MLP neurons of a small language model. Each row is named by its layer, matrix (down: output weights) and neuron, and shows model dimensions 32-159. Each number is 500 + 25 x the weight over its row's rms, rounded and kept within 0 to 999. Numbers have three digits each. A neuron's up and down rows have the sign that makes its largest values positive.
A block is one neuron, or neurons of one layer that tend to fire together. After each block is what it responds to, as a language model described it from the Wikipedia text at the highest values.

L6.down120:512505540533490516478537479539529503497477491516490498431515547485499492507515510493507519484464508495520490495493482486465471465514478458496520513516512537449454497490519486510475464494480482535498496481472526521509480524493519519477526496453529530453481492515512468502519481492500506539465525484467474465484503488496494542517503504502483544515505472481499534510485536492504477459476
L6.down254:459496467515528493529474525505501481475521502488506505483486499497534490483484458540448506526500484468517539491495498508534490491517483453486520489524502524507510525506506502512487554471523452452532475498490492523543488492480471507491470490575517460536473499481504524477440476494529511494503564498532506503529494530480507500509480509496490498529525505507522465507493486505490471449537
L6.down376:523489534522531500486527494546485510484474519490515515508499518483503501528491470482516514483521456503526474499493515474524481520486481462490534504496499480564513520506491504502492451502482493541516452500520497513483508535462508494428481504469502530488500472459536507531495482508483448441465452490502502511549486530475512481505499465504471479489510512460507505499468450483541508507488
L6.down398:517508491522503540493507479512495512504488508475530492508518538506484504499490471479503480467480554477485510492517508487513506536463523502479504518474521502471484493529546509542529438486538459504461510528498540505519500516494501526482459520489519472520510524470472493472500478507466505538482470496523496476526508506484539479478524511485504521462508501477543487548501503509491454461500
L6.down525:504499512524503498538528497506474484476524502458507485492518502470502511468486495538462485485501539534467480511522537531483495537493516521485500528488503529452459483491490481549495447489507490534524501492484499496501503507507511499516515494526477516520470511499514493528513514461565529509463455477500517434540532486493545537479502499452474457464464484487525493510497524469563552535467
L6.down859:514495502496506509454497529481533539520508503463470483479478488469524493488521479471522560536504502486514507481491494454527486489485531458519524522506474512446505508493486503467489486503503515500502490500524502489478491465495453500490513502481486501502568469513468535473499508489534471518526500462492478468483459489523488485462494512497463522471523497488468501515507479528514523478461
L6.down873:534514471510495483513465513496525488497487535453519467511493488498502515536417475506533485507505492524481488504536513510444496498512494475505507486464459546472476482479529527527508482501525491505510525515487510507545493497536505496467472521509509492513532517496480467521494501517506516518558502508526499455473487494523470504543464477512520546498539499509534522488527515509484455536510
L6.down903:489515530480507464506537517487479489439515479483535467486513498522489477559491519551551525468473501513523494546573549540457462555490509479514500518485544532516468511514461510484521494478526500485525463475453471527537491504487521481516510500500472461539478514521461486534485481502543462515500491498467468512479557497463485511506499456495505505489505514504540482494538511506496512540482
Mid-word fragment tokens. Word-internal subword pieces in the middle of a word split into several tokens, e.g. sc-re-ens, g-est-ures, m-ement-o, h-ars-hest.

L7.down288:456529486501497472505483514524512460486505510472503496465477483492483525557506489513505525514506483517487483496499510527480530490500542496522528523486487527478495488489513498515544492483522491505522500515555491518522523504549501483514499499500469481507448532530525515512490484517525496504490500480450529539502513444543494456444514486438463491485492476476514522472525498547485504519511
Year inner digits. Middle digits of four-digit years, mostly the 9 in 19xx (1'9'94, 1'9'60s) or 0/1 in 20xx (2'0'22, 20'1'7).

L5.down473:531476493495510508531523498475494503493532510513500495543473494545493498491479478468489476501506464492492518486525507528517520520528518534534457449499504524546485513511476460556504542502505510522500461456458481504524515506492508521516521456501460494518485475480511489527556528478456472488548532498465514484503519477493494534507510506510492502476475534531515529548478521461498492480595
L5.down614:524484516473505535517537417476485479466487485521512497486496527560485510488491466487542518499464523493481535490487507495484490493485466512508514455514499498468475496492515520476498470517531504522544500498507482497516468495500504527515508494486474487502527510522505462509534465483479540513459514501460495503524498524500476493510516490541471504473508514493488510516522471491550483459488
L5.down843:482510546470509504505464498468508495533485493531515498511512502497495507463495518558513476531507459512511498499508470558505488502537500507493463465473496507480436480503461518485508496522469516503491503496491537494559486508531463484487510483484491525404490512475544488513486526540467450510501501511509515532469484545488545501486492488524478510472462510522470471497487490499477540495499
L5.down878:448518533509500431502498461488521503523509517494560514484495525498473522521546515533484517502473478504501507528491490513485495472466464459505502506531495524512533491492513487494501446482504513528477478495549486490527466559507552488472515490514491516434509456479500470505563493466511514489473502487499552543476517507475482505471451545518487473502490470488472496468506508533478503492523
L5.down925:536540494482508488501495533501487539480472479439521512504461494490561493524497480511534517477488502507504494497493497462509487567510476482509515500527506517492492440516494485467522494501516487532479501556468469507519504471498449524533472521509473493499438496489496501515515484429515524550530488507477512500515496557478523527509448529516506487524546497487509498495512482496532520502487
L5.down937:474504482503490524514489473504500500515498483501493489501467522502475524502490481478476494493479546444496547494530508468454537562483517481502499427514480523509477425473538473482533479450520478487517485525513463525467480497505538488506518531515501485532444519487522462462508434487501540511524499467532528511473516461492498492494473483468495454463488478505513516496526525530478501499500
L5.down962:475507487541522493513495440508479480478513479508476472521533525507486475490523522489482491499508502488493482501467492523512460506490453487551463502510484480492513500501488536510459490456499516518555552525539508531463519486526483520481467533519497492490466529454525512483481493504428522517498496494467491500533512474486512497526494550486546513543517497525519512482495449519503498460534
L5.down993:479503492473449459469536514500510457501503502488495467509505524530470514494505491502503528485544507510511516540499505439499490507511489518499490510503483480553520506501488498499481498452497488510543520514499503513475525487515506526509497505519518493495427518552492525490487529465492456502548465512477535478519497499462549504551446491549512510503482474490467527506513508520482492490492
Statistical tables and figures. Tokens inside census, election and stats text, such as digits in years or percentages, table pipes, and parentheses before unit conversions.

L5.down330:533493507500487465516499467525539502481487527493471494531519471470491507501504455490553512523511486502510489452520473521504507531500495527499488581513470509465481439505539515454577513474475482486479513522528542493546483492534506483484532495490521486581499494501468483494489508472523536450480489498490498514506498485489541504519490517485467465427500470475507540485523502473504511504545
L5.down353:517485508538481513512530442558498491513523493492502486526498537486510500503509515494532496493510530511511486530530463478498487496471471525528483509468501524533527505513521449513506503515472514522491492507467494491504454478540492480479527490469504503451462494522515531506502497487503471531465469509504487476520495509501486512495501509522540439460498458459482505489510516501548485471483
L5.down588:476543510536485482464504493429521557512464498493508508536508501505503518506495544494533463523459516496486482469535506523519541502507515501492500505501485472478499512483528492516486484499530471503505475536508502528448476526475491516520489524491448532528517517517468477438528474495472472523482525487464471485531527476508483475503520445520503516524527499518506490462444517518479486505494
L5.down636:506533475475471529522517483478489504545512479506483495496512504471452470477511543526526497519510464496493519520500530499486465460494540507519518508503521535499494537505483513516524499496475525514516491474484532479540497486468459475521500506487507494477473471482486447487461485467460556502500494469516453507504477517519493503480465481473530460535445475467508502509517510463516480532479
L5.down751:500501501457506500500552475502517506552494488489506546506507501565481497511480489461487514504480492476492468500494516504467490526491487469518475496463479463485532490509487490491521534499550506527510467472519475515470487499510492469500514480480483518466506474493557514530505523482490531521454481468508515455494509462500508521491480512534523461503455505512489501484505505517472515500516
L5.down782:500484488484467500501449497458503510532535464513502510481487496496557514516528527496467511496482545458433488499503488499476524507470468504502498439477492515519499492497503547487523536491473508543515507492471490437521527485498457517480489513530511491475468530516484484535487499497514464502507499536500472460501493486505497481499498497523500463505496490489452511493533504525539532513472
L5.down919:501465491520504492491497512493489481479484481472527519514504500458506513485506468444483522477508535470482474482503426521513518529469536488446485525485474423536525462492534484463538510484463504527562509538482486469510515451550514502508510492494521470473512477480539524509484475494521529492480489527498527497473485509502518468556519534494489504491508522503503470465466512482507504508473
L5.down952:523500519481481529458513519513540508534511487496476469490525493516509504528506516482533521515512465481518512515510490518476458525488538515455487529477429506535471524515476516465504471530465502507523527499520492504514535527498455534481496529486490509518537468474451498534533540529474494460487499528488502552484499506480525473488498499518495466471453508493466532508522522515511476474515
Year second digit. The second digit of four-digit years, mostly 0 in 20xx (2001, 2022) or 9 in 1996, in dates, ranges and tables; occasionally year-range dashes or table-number spaces.

L7.down776:516529495488535562483486525524451504499496507543510498456494513506502512533495494496493512518491480514497512460502510517505538508543519468452510519480476483491480530523507510455464488499512519519527483493560507498496497473508541504465464520500545492493518505510471541501526486518501477504508498514468547468511554492503544539503499492446458486463478494490495473475527539505486502484551
Mid-word subword fragments. Word pieces just after a word's first letter or two, mostly in names and titles in lists and tables, e.g. fl-e-uve, Ab-s-olute, tra-ged-y, E-ic-hendorff.

L6.down233:501523559480493506534531465515484520500493474499506531506513458493493477490536460534515513494490510485472494510475553535481474552496450503471527521461470502478455500503483492524521472495499486528518469497477487531508491441503481498524518504523522501499479430499453513513469461476492512492519491515481478467497507469491509466474485476468521483462495497435482488536482497505531492512492
L6.down264:473490516529504516505538512493494522461474506530503500492518488538498476512489502531457495537524492503490483475487489510508459515540503496496492483495518513552489467506561511516517469493540539498484528464488483482456532504465531475480490462506473503504499537491495481447509490503490536518490482513509533520488496526483495534484563494516480504551521481437484493495515496476529503499515
L6.down514:495525473501541535513456480519519464554513501512498519520459429503500518528513500500512479540467489530506491519431496470506517511495479496499513484486516514516515521464509492529475486482526484461484531467471535538496479548502525497525522471470511501566507485506504476456494505501518535518501478495505497512496548466503480469454483510493494485512509505476505506510429541471466463483498
L6.down667:469519507510486466515513505525464470470501498483485489552467545510541505506455443489509514489500489511536475536507482516471501431505473508499495516453490532497476532480435552541546485508510501518528513482480480513484497503495497507553509508477506506518487478470483546531481519519515545508467498458489491468568516502498464520542538471535488454487503477506470502535514515479457491504482
L6.down750:499479502518508472488506520519490483515493497524481486492511514488501513489539483464467502522517499498526457528488514497519499482481521501496544475481450493491460514504509545523530521496536458476504513492507553514481513455514494482519504507466526490555523500527487475537498538509523536487468536495534494491516491508471462492520538527518502442478503468433484560528507484477493452492439
L6.down756:496508506461486519461510463472482478458492489502481501500516502479478507477490505478491505501504522527544501498538525528515485461441489512545498526468461515503506491467521489517499511514478499494514497508488490522484525540486457509513507497488454492480454506528491514546524484497476527506515497530483477497483478523487503495521436516475521511525508483483480509481594470448504501548485
L6.down767:508492513459487499511477454528517435533515507515512481496460485556506493523495489553486509553507470466467464507498497495530490505475478562492498541495507483535517457514501495499504482496438514477513497518527511509548480537489531499488471442505472462539455488525481494491521496463470504522510513456505539481488511536499498544511551499544533520509455481439481458522515500472499470510541
L6.down833:525499551526474495488466520469488484471518523449517492501514483521526515514477484469471498487505529493486522518502460467474522510505534498433520516492448476536495455486496501467473512485537471529493516557507519510485490506533537464519508499524530466495505449483537500462498528483439501536525528487547529441502540509545519495501479501525477468520568542483544496499509467480469509485488
Second digit of years. Fires on the second digit of four-digit numbers, mostly years like 2'0'12 and 1'9'92, especially in sports career infobox lists; weaker on digits in other numbers.

L7.down439:454513518502515551470539479460527494472540504491484480517509469485495512541460519495527512512540528491480497500517506490510509465527491481498476438497466516513514505484496511496560516491516517489463469509466441520476435494462491537473505494435525518511488485508462500528499484490536466501521499474487531479441534492503443487463499518494516568526489510462484506436480504479518503523461
Table and infobox cells. Column separators and spaces before numbers in wiki tables and infobox fields, e.g. "| 2 |" in score tables, "ZIP code: 02554", "Pld | W".

L5.down14:516527474483526505488517453482496483537477471519521464525491495512503524488476512540547445467556505502513523511506484466479497505486494510453531509478487499557502534520480507474504499505481529493475534483498497481522476511540464499492518507532461507484508458537516522487523534447514492534499499483509523506529525490487502495545471482462548485472487519512503470485528485530510466469507
L5.down86:491465509520503508535550486503554508489528483532498485497508531501479535455495491490520465490500515498502518550509450512496504501528503487567468525477559503538514529506500456509549502530477512533479448489447500497513474544516492514502480480494529479523508500482533482487530524497479485485472528546483492484509496496485512476508487481497504508462544509498485471509485525462496506521497
L5.down328:512483466490481526495495498497510528524559508464562483513491506470543510465506499491548558473517521534484467527505505516533504478505502492476450501466507459506504494506495548527474549467530501501499497477509499519532504518492511503519522468508500539512515511482519518491483544521494497458497501528490486493491512512473514541489501456500490511495486438497510500520490501506517504506435
L5.down586:504506540463496506556513502498495534517502522561511493535497471521508493502495551502465484546533553491523510554534500465495515518466490540499534517497505491557496520474478503514520473519498486491502488514486466542515504521474500463492491495498501480511471487518558459450483497484520487488502478504473466500533472532491505484523492511507502514504481507480553473490481510496506476522468
L5.down667:480508529493496458506519478525523505487508501477484503514511467518501498485516463545523496498489502504477510543497508535468469487517521501465492500497499476486492486492523529527505507506515463501515569516472494478509493490545533465482513473509471491526514497526553517494480476488525576464474484469556484498502547499523484512460504497456516525477530540521504480456494510526489490541538
L5.down788:530509458488490488478486519504498479543517521552521494439501439493512530500486482481466530538510478514491479519478500483518491482490467484502483488499522498459510502516451509470462485493527520494503477487481482481508497495521515484508469485534518455477514517504512476480485486502497497527501496511468506482473512506510441538526483526576475512495504503497526507500449525528460446515491
L5.down982:539497532511471496533517503505540502487548523555543523510512446500520495473552504515476455498476538503506493544519494501525504531467438527506522488488565488481507504488494478516502520478537495500511489498501503512475482495483507507478511528493510512501496507478513477487498463496490514504490487508485526500449518484473550515468454489454508515489477510516503480515531518508505514508493
L5.down990:502493536500477469534499500476476504498432509492527503550502462501496496529511486499535539549525501498534503534526494521525505548521497492515548532468508475533495504467481495463481478512534464508548520503521477541517562467520476526505482480492464510477491493496454526515497483500511482478534466490510543498515540487507469516515511517499488500491505491533517478473508498507533538492473
Mid-word adjective fragments. Word pieces completing or continuing a descriptive adjective or emotion word across varied prose, as in sl-ower, disg-ust-ed, f-right-ened, ic-onic, devast-ating.

L6.down206:494468481460487547462504511499551496509529504550513451485497523504524484533508499483494529500500456481499472503540515494505493466496497479533488480521534471528468514516457516528503499490498536528484483519503525480550459531484481513523513508498477552486498526508491484505511552532503482523454555535498526501519511504485443484524546501537532532475503468537510520462504491505479516469492
L6.down279:486538559485523569489468483514496480559479554482483453519487512492505499481535494509485516496517455486503519494514533510503463545464464530481525518509540435532479479504486476553487504536448476489498465471482510566509487529487485538530501522495520512510509534515462502462468490486509479477469447506503508510498522491520477495464542425452519501534499507503476518518492522491487473508486
L6.down307:547550505509504514539508463472522517484545545470486499431532498493441494489498495502517522528479487472510505500445500511506501509519494520501522528471517528499463505498495502518501487489513520494471547476509489525487474485489496493536570491501507517488479477507464495498457519517475502479494494481490525526506510453501507520484482504532481516521483451457449492491482445493509509551517
L6.down556:497496443487504463520521495510480489508480504481496477487514487510495545448520478455521443492489493495507479547491558497558508474510526515461534469516512473506488511526518490488481450491449465540521544499517484519468561508459497485507526513485513520497522504526542503531481457495499467493487495502525483507483442480496506497489489479482470496492514465514538505509516505513533522510520
L6.down685:489478521509475518532489531467500486539470485493529508481530429516499515461440471502541470504552547505498496531476517503502509499472513499490487496506517555502483507498517488537491465542486488498464482470437512530500474460473508466548483571495481453503517493524484474536507477535523451488502472490486520489499512513459482484476522492500478495543504475522464485495525496516518586486504
L6.down819:499536501496494513492430523537511509496543488484528514501527500497515483506462488489503501517499486473509515493517495484486489474487546498504512544472515477505514482479546491477480502485564535539525520470505473548491522489491507472519504469503537499496487500495536547528501489500457504476456489492528527505465491496454530500498483518497520476498499441480537539518532499500509518514510
L6.down907:514500479536499505517443460532500485511507475485474505488502551508466541456513446482484458544503486512515482476519521527552489496496488509529495520512495511436473506486505486475528501523530504521483508464472501510494499519528510485521522491531510492422472520524488471513493460515481465476490497506534509499465517472504533487479463497523496497510542493453513548484516524478490517500535
L6.down959:477509537468470475489460499457478480513508511516512520483490524484512468512479570541423494475510484485509490487513480556489460437472484537490517519499508508507520468506521472487448504519491515515499480494511524494490478520515540467560510489509479501470509505495506515521513495512515488522511494487468470463460479513458520497489524522458534493514495515505513482502510463457500535493535
Numeric data tables. Tokens inside statistical or tabular text such as census figures, sports tables and infoboxes, mostly digits, commas and pipes, e.g. 20'2'0, 368.'4', $26,818','.

L6.down42:492470497502477507503456466442523501469481516519504511548484516528489466528491527492512496522528487493500444493474495512507547516532492507521485412463497472518492453504477509503528474516519501553496513532513484497503488527538438526511534512491509536485475484509497448538509573505468505479494469489499483517471504528519518491495557514570500516489490469516472510533458552449489505474453
L6.down52:516468530529500509468491511521475470496508489510488477471484489491498480490469501519496507496461489523486497509455484521516488513453492482497511475518480523503505496486534514493518480477515503471504458506490435475468512511497475469516521510522486509496496502468561488440511520495525503490479490472471508517508561512531522543468467461520487502497535519530527518520457493482470500463498
L6.down97:497462505493487518469445481493502477466491494532490496505525471479510485467465541531532485464497578504473519545465516564479490524469470495512530546459481520555515485500532468484444489540466466511440496512466522549483515480495523495470443514512530475479506503525479458523554503498514479486475497499529482455502452531510493491513504515492469514533510513514491482459475474486550503522492
L6.down289:534519478475500571506513482499492497493493505531503525496495512534497497489506544506469492477511515529497470501529537511479517477525451513496498441492510506497508533499524505506497514490544500559507483525470447492507455497506512476492485490516474475507495517486507489500511545478481491510491521451458517510481485540484510488453468530511479501507481523469481504531502528477475492466576
L6.down381:505549479514490455479549477487459492492514485463520467498467537471484498495449512460489520514483493467484465489478486490535517469542521511493502507472500508460486496511487506521537493479501510484473511505482517469536505464519503490469509507489496524553491506473476525491492520516498510499497521521484515492514451464515474474521543465497477502490496442482542538543518518509494493512476
L6.down402:481539514493499487462482494537504486514494501493507486520473497544491482524482486525493490475459470516514481529485452508476467471457470496501489526516513478511517526483531507454504534499487521520492453493520509483513467522512473472510517507501493470470478504481502486488510545499497457516443518494508498505520471530518475530513498504486499439478499558526485513546493471512511505490509
L6.down459:466463435500512483467518542515538558482521517516503516509509498496487521505494559503497461500484530463510530476478466505471498492508512505485525486537511484507485491494495499513533476488528480472527446474517489512527569537502514515466483493506527509496500518559492518501504480480504508478523486501531495516484480481496524490500482467561535492470512547493489483512519509492511493521505
L6.down686:473506497518467497500472476506483484556452501514494530471494513517531536480555490468507488440480519530518495497545558533457495509526481512528520495475490513538457491439502520479474499507472507487485450491487523494492504498484507519535535497549486520493528479488476541468497460519514518451509495490447517493502494492504521509461480450460462475521523487517476474484459511501517519470518
Stats table cell separators. Column separators (pipe, semicolon) right after a small number, often 0, in sports career statistics tables, e.g. "| 1 | 0 |"; also weakly, mid-word pieces such as "ce" in oceans.

L5.down98:527497454504501486508523520519514498470488529497475503538543499518481521494502467494526502536501524474499472473498540495462492457527473508465504513492508515513464525498467519493480485476501486452527463473513508529516466574538447528510420461499493484541506522514477499518488491489510532492502502502438516487495490497498499486481546484500475492499508498478528532499476500474494513505473
L5.down178:500473520534456518507503467455473515519458479512482499493501506479477492430499461498508487498471507487508454494498493532513524528507542480470488494445475520511497517517511498506492468515488498504512525505484478492572510443518505496504464504533536492489541524461481502482545446478479529488503498488480493493503499490516513519516479518486496492477461484480508506519499521504517526522530
L5.down257:528481462472496430526478475478490498508516523511522506501494524491505530476505499522491512503534495508498469466471472448455494525520505526499518525463479533521476505486474507510515495473531518547491499531504478504451496537488478508545476509503551503498525485480452564564510490486556488534481532475501526507534518553535524492466435507484460480527504513467476492513447491516538516486484
L5.down417:557519504549464457480472541473500490514467502479501465505553499465494482476484475463454518475531499506486464479564520482546507486483519545500532521476521492480509478498486486546498502556529471479485498496478509495515508492480504484488501526502495524506473485506493504495513502488542479464478492486492553468517534529477487479562486501495538494532493507486495497507505458513545517487483
L5.down604:496518542499534507494456534533475516455528487483504530491509491541515460570479488477505535536490503497501464518500515513521534474505478472500461507556472462462548518500544534520478512484478475504511525496478527501553479528506535498502537498484477478531485543501483509516562464500467520494503500546450485512485569478483481497511473477516483508463558501518514490522465487481488497483470
L5.down731:518490504475478525490484447469530510512520457495510574516491494522498508473477499501474505529546513488505482457518476515492485516467504494445512464481501508516500487494485500555529503500461489535548492488470471507522513481516498488524456505479500534488507551448501486528505452514532516553489480473473532506491485547527500536503443509488505523468496511497502527492510445475508498503533
L5.down777:489526515484504523477478518491508483500536523508510457502532483491521475496466469503517482478492492516504477494493514485548490482479487479498503519522498482511554521520500478492505501470462489535494450505494520553486500506528536505515491475519530495502498450496511517521467470523534484523469495503494471482504496514492498505500486504478533538484483453526527483518519473479481499482484
L5.down846:440482513539472501525514506556510487527511496538524503560515504508518475491489474454485518482490486494495518500452501494499522513482473467488525524519493516543484461480545471500526491467520492517528501491499488494531535527538497461475474485477454475556493481471458502541503540484478511493505516509471555487485599501480510486448502466505480504481487484478529482515480489483518495493502
Sports statistics table separators. Cell separators and numbers in sports career statistics tables, such as pipes, spaces and semicolons after goal or appearance counts like 11 |, 5 |, 0; 0.

L7.down1009:519474517516535509495494515530501518483497505502510510530503477516512498527490496496515500463488519523490490532518463522523457526494542485503505496481486510450532438511484500506492537486475474498492474541500465539479525469508500530526472512530505535487452497458486500526485513530508496503466500495494529454481510515501492494503549525495507512503515468518549488500535501510553476505534
Formulaic template positions. Tokens in boilerplate Wikipedia text where the continuation is predictable, such as table cells, codes, census lines, and "in October" dates, e.g. "P2" in P265, "The" in "The median age", "of" in "District of".